MLP neurons of a small language model. Each row is named by its layer, matrix (gate and up: input weights) and neuron, and shows model dimensions 224-415. Each number is 128 + 32 x the weight over its row's rms, rounded and kept within 0 to 255. Numbers have three digits each. A neuron's up and down rows have the sign that makes its largest values positive.
Before each neuron's rows, "fires on" lists the tokens most often at its 100 highest values on Wikipedia text that the model never trained on. A number after a token or word is its count.

fires on: " School" 32, " school" 17, " College" 17, " " 6, " schools" 4
L7.gate1596:144138084095166075157116110113101076080081177146131157124180093143155172117144166123128149126137138120112089068108192191146141142103191089199126180122057177103111114110123122029152141095173139120116146113120123098185130155156146094093133056144121153130150112142131102082076163159159080107108099148122088100132121096066174140118129114125169150129134122104107136102170119152114072129124110150094114184083099178148065131097149172122125135159127162131118143171153113129140106070135150177146162084114141069119176104126148067099139132129135118192136125133109147170090193123115147089
L7.up1596:083080139134149071142107120115073125133137176093166104111114201155134118165158099110055112137132128097066135225076130120119151099126158102129125124091095148208140138127127118113110169122113120156117102088157124090085127165080125095122107133126145166153117118175100111099107150117173146154109089099097077148196169118091131127170119126156158148149095108122141139089139122135095097145089128137120109095132174092127078157152085105085075132097101160095118105122142099140144117149163138132125089148179142073163160161069088135124108140115106139148104148096123137096130123086124182149

fires on: " |" 73, " —;" 25
L7.gate196:126096128166108171108074079165118132143151142150184162157118121193102171165141128150118139132145082115125066134110179141202152136107135075186132128125173141140145139113078107166110103142056185095157115124084148133137148072090140145157137118168128118090121133084157133133122140142097145142093068115150139075112067100115165111142128182063094087133170069137153113149141143102149169120124070140096138137143119050159118119138123090098105118096114091054107131093111149090142180197137118111173115124171084123142149100107112089117159135120139127122097126174122142128100144119192132119
L7.up196:169188157116156155153084089096154096164072150122110135089114126140107167139133103109101097109221141188127053116057162068090138173118143092125077086095138134141170207069134141133117107107173177148173159154114135136094109173132130102087146108138144041112125108119077113149138127102045118124118131102129157124129203177075048105117155130081089112174125185118062116120104117158153134160148122043128079130106116101189099122126135095113143080128164179102162113147128114122185095058097127133098121080097134152075106157127152110154094089105162109157163140160088165148119104149129161117

fires on: " |" 64, " the" 12
L7.gate177:154123162068149049123105178129120092133098103099153107107117142098130159158089138153148140092131149172087128135160078126121118106121120135193141090129122125138110112101131149145112165052144166102170088165134138095154143138101134218129183174117064083131140117120140108131143083107102125119107130178122132069117122178094112076183106115124105149132094084112117134124140099119178155115133157110110118174110084050132131075182211090161137159169085116089103142163087100118199124105104150175100148151149122126063136105128159088171182134140128094113182069151105134118066136094118091118
L7.up177:139133130091124159151142121132167168153124123143115126112131090085174139104167165130124115127152148113155026173109118076152093093156143126135103183107217062112140171074069092172123095103071149170184173118112109118152119149088124130164165132120082103089150129100113125124161120113165152151135121108118176095221136135126108166126159137134107104140159129135197107108142109181143136156139100100130165153125170129104132104169082088127056078092088108132179157170171161143128181112091132127050134134088132086144080109127110167141108158116094129139161142136076164195115197145102173121

fires on: "–" 33, " " 19, " to" 13, "-" 8, "-s" 4
L7.gate1336:127065165172097158091100106120108171142146104138144123156127166115070151119150115131149125101120139136125170165133107141080143116105108107130108140110110151119175092134115105202149134153123111202124102126115054147110097082125162104090099136118155173095147193167096134150129142119145171133103151120136148119179113062147116128076195113165123111091152151142159140201125081123140143116131089104132094167152112116135089131165127140110092191115170127132217110123116141118113177124154121144124097133135147128097093118060173124091189158131125119190108116165146127136132131082106118142
L7.up1336:166106124090180124127148092134099109104118085083171121142117127076129140091133074123175125152109137117099108108181074140091099148155132128151127123101120100118084131120170142103092079114153145182131079185163110149158123117148117080104064099078105200142124152146124171111108135113143133155120068103144116111167134152125081101150203111056102111140115167080133103151121158132122191206105105128093106106139134137137109150149161135130103150124129125206160134170078107136209174097110113095114119142101142130141119104142156118118157143065146198125166150098138144126141162120150114095

fires on: ")\n" 57, "\n" 14, ";\n" 9, "978" 5
L7.gate2724:154117081109134094159129115137132106124109127100146142102167108130153196066137146114198143163131150098108140085125121069107173139179129174176100095132126127145161186160136125148120089083149133136120091149131140179094102146153117150151111160159125116069127207138150110112070142140113067115096080096101182116112132120124116098096087125118072145108135164112147110183100109112182119127133137071080076161163102124085096173155166120083073217101105095133079174086089084131108136159139134136142139133136115089125126120071115110134171112085124174169150171137143124182117117135133114175
L7.up2724:146125149123050137110145120193183127119154127157123095108126108125102112203116146099183067113139059212202217070149110069143119108180111150179147110155153094134125180156128131109126188123067147138083157166168155102138148089144080114139071126110132109058132137104154154151146135169114110103092135106130102135136147193129109110099099201109120119159149090141138167165155132079099127129124146101118085129135172157095114106146155147115130124142138137110147178164106150156114156192124117092116111154144045152148105089185134146093139094139123110184126149154129126104126120124122148118

fires on: " Y" 26, " |\n" 15, "-Y" 8, " Mari" 5
L7.gate2635:142162232120095140146161163151119121102086194088125141139090101167095150120140240111151079167145120135139147125155135117097154136182132093126122087133120136077109131101099110094134147143101097118099126079158102104064134124144112178128099126142130125142049110098076111164147203162108163141125139103125105098132119154144157079136155155137108129144144083090074187110171130166083119169112122133113179175087101189174139128186131185095144116123135166205073134133145138094114136117093082125130168105092061122112107168200116129102077089102127150109115143083085148164145097167086172107
L7.up2635:135113070123136142153121189141156147137123190092131060106136091125115114133101113117119072126107124156099115120102128119180117097121087126155103147081119107086084161104099119167148129126131116212057192163082151126073141130147135137128126116210158124201141112134187179153110091083102099152145104164124160174114175105148155104106125125091060107140099128151151129061141126123151131124184175126130083104088120160100168190140144088192167112165092143149141131189221157129119118176148124129152070144094054124111096171155129106148082162119125121118104109072120132151159161148117143171

fires on: " before" 32, " when" 23, " after" 17, " while" 8, " as" 4
L7.gate1707:137130108132085108122103167078122171120161140146109076169102063189128130107119119153159087154162123144111117148149124119085116071160130142104097097117032073091146199054142097136132184102091125157109092120103149092103090159097107193096120036075120167126133087192143084133163172123132130115169103122178151135148141129121115077078094123079135154133122164171158120113090156165188091177153118096136142165105073164101127146103123117129075099171195091116138145125100144134125076132139114055175139111082128097115173141140108104134178152070126098156128141093097128168129128130197174142
L7.up1707:113139182125117110141164149132143127171140213092119101126136149147101130115105082127050132164062078069066134121154140099133179067125189111157080193118139101145165129077172080098163130185163087098155152048151123137091136101147160143142143115176159106124072093169150123107094106028111132149117116108167111153070008155090189129158173145121146115138174101132076144162155121139121102117153065141138138105129145114128139144084161121149092108119162105096126101139175161109134143119154087142147092062095139100060071120126065152130136101127188154080140057158163111131097148209131154136

fires on: " |" 50, "|" 18, "," 11, " assistant" 4, " Sep" 4
L7.gate528:137116098179137133141111106143157155099110115119108154142129069085076103064085105185114134082129063141113122121136115165119115071056117135151140133120111134132136134039141078149136153125044162149112154189133120203165141200157094192072159142120098102134155144152089146171130163165136063106075114093148145141156125120149132123130112187121115192109111137135121141138098154140196156140029114109119155134136151161108098193119123086115115111131136151184146078131109178101104172116168096078140078108085080150117113106155124112149187132127110133155118114090134083155137154162202147089
L7.up528:107127120211132057073110133119217117116143146125109140076114138126094195124089078065120104142141160156119134118135085160090124152175122104158102104167138118155194090102130129136154127114147158100115116085164096138117136147170111094134176092168084118123075091182093144152153122141102126097098075085103130110145195145132127113124177100112138086144093100116116109157165098115157073142126101088101132107080138147122130168165093155146148075179152093127138089129193120176122052110110107128119094119081176141130101156132116101123106145210174131161102088108149143146179155192108161112

fires on: " " 46, "-" 13, " of" 5, "," 4
L7.gate888:085145084187129170131122132100117104190174074134148130164073112143072115115062127090166130144119129106155082116194128060116150099122130164108124108154098119113167093071117097107109184065096147145182150146059106073146115100141137108049097137153149152091075117177113118116063146156084140104103195158088131122152156126117164121113117074083103156130130047192163128146145135133167129118097104063151133134111175098199060142101166151136120121154107119024152107110140129110177146106133102118099148079148116116114149127154137153101110138121127146177032100172145097158084114127115103127
L7.up888:150193165121177148138142175093190083118183068167136049205124180091136166156143142131142108144078131166125132077133114158136131116137082142177095077150083172108154137165118171118131119112127143171142126198073135145110081144129094187143150069173123149098130075113094161147119131105157137083135121113130133106184071165000171091120089141091131142129117156165141113149143109152120127119099170138170090148086141139095172185199141114074078145153123121140135121119165134173127152153161119138104105164130145136067156144107120098105130109068074154126164136094146130143069071136132128129

fires on: " (" 29, " as" 15, " As" 11
L7.gate1941:154152133145146097103055118113091137106106162152122093185143142150119110087145108204091094152139142129185143141167158104105177089114135084121149110121134096104139090122148076084172158129148105111149124112148081102119169101150096195139088088131102096135094064073153184189114143169158128147152098175136144109146153127112128113116114185091115137126120092142141095109130131116135135137137172091110167170107218127136094077148124088192104117117103079134212138089085125068097124135132119096143109142044207059084150117147066126190134059061161176124126109139080106091140148146135134157
L7.up1941:168157136109157157186129143100089098091142126184099109163113125153193144064147135176110113154095143157145074147142119068110125117120125114121095153168132130169136130143102177174141110114151158193131138167138123121132134133143121112162116098124078109166173132110171168151109200146087113097130087153136147145103124131089069130164145080108153152104179154127149100154096130142118075087114154119123153156178156110145112179140119043069106078166203143104087061107126176103091121051095092101113095114089137159117066173164072142159063055122174131102156072069158083093124129125132180140

fires on: "\n" 25, " over" 12, ";\n" 12, " Got" 8, "G" 6, ")\n" 6
L7.gate115:104122124224089133176104115162166133191138155132097107160144130131135148102077113168231130114086136165199092090177124136128088083073184137202121127097120078134132168152113200133181098120066142218136174184132124145125108153178187147121128127144116112141147126131115171160149146169127123126127131109128144146124160134125123122106124152150134137125155125154172181119080172200166112115181101087116106181140095112149146148147107118139132160147092150094165093118150109116144114092126149105115112116073114188117117120146106082049168148107115142124132101092139108151162125117094111119
L7.up115:115123151133114119116067160151146126166112153123158097148127099072153180149167149098104126104132067155189121093162124060134147120121158173171188106146204148121167137162143129085127157072152160144148113094124062054120092139161129041076088100056139081116145129062155088152128131088152112122162132150151152138150149127089116089156089176116163130168127121137133117169112121102107140200119141067111147071152128137106116156076076154120162092192103096101141135143151142083081171125099093140164119141123162133132154135090178091098161113141142077115151162153114161104074138111085164131

fires on: " |" 63, "'" 14, " Le" 7
L7.gate1255:129040102114135112144119146088099123142105149107132083110052050121113141105147205116152113116149210127109130183103186126164153129136172092108180126144109105151149166096131137114160113160069171164135147185171120144111104093145089190108160128091142193123112141148160172095076087166055072147137143165096110108154160108140085112137089149127100163135148106132072119141083094189140159164120168175120122140143114147127171126117095153135161118065140136128155094118082130068134097105116079100107115104109133159131126074159111169058111118173124060110061116091101145154140125155054125109
L7.up1255:119122066159133114101079148164147129132109153148107163112068140111094133142110082155103138153180165111171164131150122091116071111126192142134133165148097088107120121035095128127144115130115107071161160087136163162115123133208133173112182136181135053185152094138127112136178115199158145124116083111137119106124151174115152150141175157117128136140139118128096137179112090074086124096057108079144140132168126143151135118138097165118122116173137090175162122156115136080118105140116134132137109085107171134107074125160095138112124141153082161111181123184115112076138165132149158148

fires on: " Y" 18, " m" 17, " X" 16, "II" 5, "-Y" 4
L7.gate2115:143159156139087121103119126189148140136126128128135108128123069137124139141087209077110144161151153078135097092125071100123138119078110172089136135119120121076114167106102128108136129159133133135131141181108147112078096136149088092158158135146143151079084103109165090142180125196131083144107179105126084079155186167168108110142103096120093101143080070160071135132109169206132137057075168107188157181134109102132168120113123140094153163124141161095165052169141159154121092157151145142087112087101129081131075120139164161129118121156080165118050218140116135116104114071152152173
L7.up2115:111172085140145188129152124148114175065111151137135090076121132200093181135108079124152140132118140082133146106109157085065057120084063147095127161115120101103104135165109103121088141183189103086131139132148167172134129120130121207153111115117099182061160104102188161134142152076181192096207103146121095122133169103098130110155164117131071156134130145131098125065146205127178120118143088113073107134108127205189113146149122145116090106145126138151168120104140034087092167135153184133155084121169100085144080138108105091105117137138170145110066134122150122147091181111127121101

fires on: ")\n" 34, ".\n" 16, "\n" 16, "\"\n" 7
L7.gate2161:173152175123151094136066143155082132080160145173137117154126074181120145166115043134117137109104167139129138134122095120105142106107096136163116095159114084096110126107179111155131102109108185112110092145119128104171127156141072139125202196165114109107146078100104098199117168146125085060119058131182130125145143072057122081114111110095118206116160088142132193119123107109131095199107119152132155188154127156120092151142115109105121139158086114116144093164139122099130165189119147154093105159116148180100092166194105098147061153082099187098165146107093138155140114143143140089
L7.up2161:113128106130108090121080205161144163099124136098111102176111128137181095111185090102133118122145116160176184046151041126116111122144165137139071176117123121086104139087147130150125153126126170196093063161149171137133092140156129167074107126132167149067220109129086177078129113103164134131138115108106144138108189100156156126188085112108064136095144116141179118147137096103111123180117154134064147164135177157119088185117113141087149142157140068160119119091103103143145125129160103098160096161110162068117154120083082071095141147135131135075105110159105107113113090163120164132

fires on: ")" 11, "\"" 10, " –" 10, " Remix" 8, " -" 6, "]" 5
L7.gate2343:155104140117192120121130101108123205121150115091136085155129099120110143109117153168128069149148122242138141134156084117134088136120145160195154081103147115135135132109081154141147085073099168119108120196145141133128074207086120167148122107126127141121114128135144118067092093185081127171170137147132137180149125154142247108100122123153128147124141128162091148165170135191132182155075098092101144133151110148104113120128113141118100132091081136167145095130070129158127132177109145152148195064101100058090104095157150109085137077193154173133136202119130118136160131099124156118
L7.up2343:115164168121149127069104155148143172081124110122096150065150125126113129090085108131112121197168134100126098146146106093083142199131147134122194139061120127133102062187131173157141117094101105151138102133125151197134132102147150199135181080127171159127121107126175124130130121077090161119183134103134093128140141097167060137135122152205062155181098134118210135108186108122106128136063096093116160150172012158160143117118110173100091092137118139152118100132116110105108135141135100115142130129111158098136110063122155120139083093152135131157089133074108159103143082144095148109